Part of a small language model's weights.
Size: 12 layers, width 192, 3 heads of 64, MLP 768 tanh GELU, vocabulary 8192, 8.47M parameters.
Architecture: LayerNorm before each block, no biases in attention or MLP, untied embeddings.
Training: a variant of Muon for these matrices, 164M tokens, 4993 steps.
MLP neurons of a small language model. Each row is named by its layer, matrix (up: input weights) and neuron, and shows model dimensions 96-191. Each number is 500 + 40 x the weight over its row's rms, rounded and kept within 0 to 999. Numbers have three digits each.
A block is one neuron, or neurons of one layer that tend to fire together. Before each block is what it responds to, as a language model described it from the Wikipedia text at the highest values.

Mainly "of" right after one or One, as in One of his, one of the first; also possessive apostrophes (People's, Women's, world's) and scattered word fragments.
L3.up78:480464427465487495531523516559495463553464590612509526455497484513508452496488474507491495455513494515462529508587490488504490451550524474499473537544560517494498477513499478491448434542478553490511532457490495486468457544494526492517559565460499539458526498508536495501455529343473454480
L3.up105:522480441530489465445515500491543469511520508489466517486468573561460500483449523476474436435578502452466563428467435470511441496567496521605502545533489519561473568477526452522434523508505504430517476470484494455488513537490535556541504543523439516527517492525434487483509417462555412503
L3.up490:467458499497521503446560490510497526530501536531519427457467492520476489510511552496580564453560432515537514433499554560518449451535558507528563487553523455608403560545547492564518467507472460487498470546385460475515505483458459512538568545491536463563488542515526585462514521484514450502
L3.up764:458538422463495467460472499567506563514562515566497534484510504511507457464526511479526452527511539490541472492583414460476523475551516512533478456557487504524418531522510469464460530461401541452503488493471453532531494514476492540509529635481488538466495458423523523453545511508534458488

Single consonant-letter pieces in the middle of rare or foreign words and names, often in lists or tables, e.g. St-r-ong, Ess-l, Wycle-f.
L7.up145:435459571519513466490542478508488561503498428483522576488463505487425566539475431432517533492469469514538517503518566537486471576472507452540533518494560469507510470539571448559493510435477495481504536479485475505568462511460430466579407609501498454499512505499460512506492539456451521483

Colon after a field name in Wikipedia infobox lines, strongest after "Country" (Country: Russia), also Authority:, Party:, Elevation:; weaker on "of" in "House of Representatives".
L3.up210:503549433490462476522517481554513526432506454511485538495520432553438462525464527418507470502458463540512517409519453539486458535520489486380516483455517508506554435461481468495482552537460528556486522584499543428589516474478563519408446496508545448505545462475548545534477498497549554460
L3.up260:510539539502449386493518557508493497472561486517515514539584535564389555476439517505435522485529544424502472455554514466504457521534472494529508531478519503436466422500525570503544490529539533559552479516432514522550559480429538528488501506479507540512549496515573420518445465488521449497
L3.up397:467523520434503487409519518640459538473538529527470467514463457496484496461490512503489535412491491516573430470447432513463491525521439437509524573537489466437433558459485522565499504616471527510527459514443499466508428501494437479395485551489472490511525488511566483509480545537507460561
L3.up405:514528469462437472548517564544482494432545550512510472411524482538518568519534519537485494466486584492484461480496494519529503455587505406441560555478508468512470482497512501474539500493459481601500557547457461529533433484438514509481549571459503509483543535501475473468460444424507510422

Tokens right before a place name or year, chiefly "in" after "born/died/raised" and the last digit of a birth year in infoboxes.
L6.up55:532485551517486510555484511408400473449464531507494446523485541468474546573536456518461483539520507432556472579480467485478480495488459496510491493440518571499503457512514567507501539529512479509543472535398462482430574448478467528475477494463466529482475449582510536560511547409540537447
L6.up67:458488547536510430442501514484494453534462463430502499508542503532430545474470467500440550488514564505489442446489514496471557483527507499511430493478560496462553517464512545463524576533510536471485480562468478505550533434533448525476506516472475499414594495569427468506528542555538574603
L6.up731:478465547509506467527468491520519506485496504436495474491471507390465521537459454465464474487498477527547530506522557479600546497507513476497538490504554512455518487483475556507463477490542520507524498476536446475529531480397455481550467538441552421433504565513487550548527516449501557509
L6.up738:494498524481450488422423504463515523475502454475473480485564502533443491466507447522457541494472630481486472412513541460454516500492514470475459478457522517520479536535475493530591579498455535462488498446453473484582538456549512518437481513482476497438564503560430481483539491604568505481

Short letter pieces, often single consonants, right after a word's first piece in oddly split words, e.g. D-h-ruv, S-g-t, over-w-helmingly, and LaTeX bold variables like \mathbf{k}.
L3.up208:500532557500461517547466425510537568448517489457458527554458442450499472534458420522514535524600574440516533446464405504497471505514533477570447470462496583469540468510524457484473455492532479447464521465462529530551503561491458463531496493556481470473459439538444509546516450559385492489
L3.up366:550500523467497494540537464457502589474562544507559432529455461484462474429517396544522462425539497414446528508493453502507477533505475459511525537466471491447554559555460462479507480499515477504526546472501455485511426507468440510506537468516543491548461500554480547556533466535523516576
L3.up408:504433525475514516486496457516454491495524476479404461504514494440485512508519437519554552445570518476551491523463496496516515545545499496541419550440433473424419549496566502502446488487486512458591472504459471501490424580498510540532474545434561560544526493593453470499524483502398512450
L3.up522:485483514533512546504462414461572499493602490480492504485505550499468522496496414540491467548504523517459558538552531471506491474454563413466545469485478426436485494483500472476532466482541458557476452517482521406596529511471474463514548550516477459487513518461463572510520449533489499484

Short subword pieces inside longer words split into several tokens, mostly names and foreign words, strongest on "w": Taek-w-ondo, S-w-edish, Gang-w-on.
L6.up18:438496534518521448474426484497512519505564491469488552487528482452473517568475444537521554531528543468494593512519510477540442493492550593495459483390530498551470480481467428600497544557514445511469552441463489495501553487431541463564481470505464489540502467557475539570482501404410501501
L6.up165:416451489504527432513480433568556578464522478492417531488478456515419589438442470426502496512488511511451502522503462478484432515462507502579460505572535513504496497493467438526425434565493491508464581538478455479468506474543462477497486490524537458492451494481532504514505509469526515453
L6.up509:477462468495606542523432473408493472524516415519497520500477432486504476552533412498536456533492475482504511531425596479480497497521519531515485500519491524562549529483454495517489504513421479460496440447476471441509557503501439550568494525442538477579525458469568498524501500490472500494
L6.up557:448470506475554520562463463483592548576463494517472566495483544541482528577490446532505508492515427437500460487524513518468479497584546497518465541476540541509456520531491486578495495551461458417466470520577460465524462465466474572528497513461460507535539472428507503467516563492507418479

The second newline of a blank line ending a Wikipedia paragraph or table, before a new paragraph or section heading like ==Career== or "After".
L6.up25:515554473527544549508527507477498517487522585464507465506518455484499442568396521476524432493547453482462485462471556431506474478529523512508465519535530453522488479524446498454422515551449592499529484531467470567466482492481503526493489537471505507480442541499554564441525494486539482487
L6.up36:464510533522454510484485491496528524543487500540521421458511509526489464537475495510505487473603491503552465510526447558528494434550545510529441535455549458570472433541469502587583533516475549481571448513464374521529481460495546474477465463482498403488444468541461511440526558498538448570
L6.up60:473545448521513553541479526584487427494456479401582524453535503549443467510457510540460494461616508466526485443511475518566500527483513505446467511562487473456537552584526463519468554560490533548462479472548511593531516514486486460531468448459470475516540452497486494488492530449486529459
L6.up87:482538476468478504465547438452597509557464500473448545504601503536507491523461495591509546411539548483489506478431519530506477490485488472534551474520405505474440484585574476555462572508468550532487484548511456534493479435485481506537525471519507523565434427541508516440517484533491466503

Tokens directly preceding a proper name or direction letter, often in geography or tables: Lake Ontario, St. Paul, °W, l'Outre-Mer, town of Elizabeth.
L7.up433:513456538509447478475468478423511525489481528490470496529470513493424558580475496462513514532529509588474450511431520551526512508473473493514462548466480458519466515517534472542469477494454598536551464497409508511537476431485452549466489472507466493501533474564476487448486482507441562495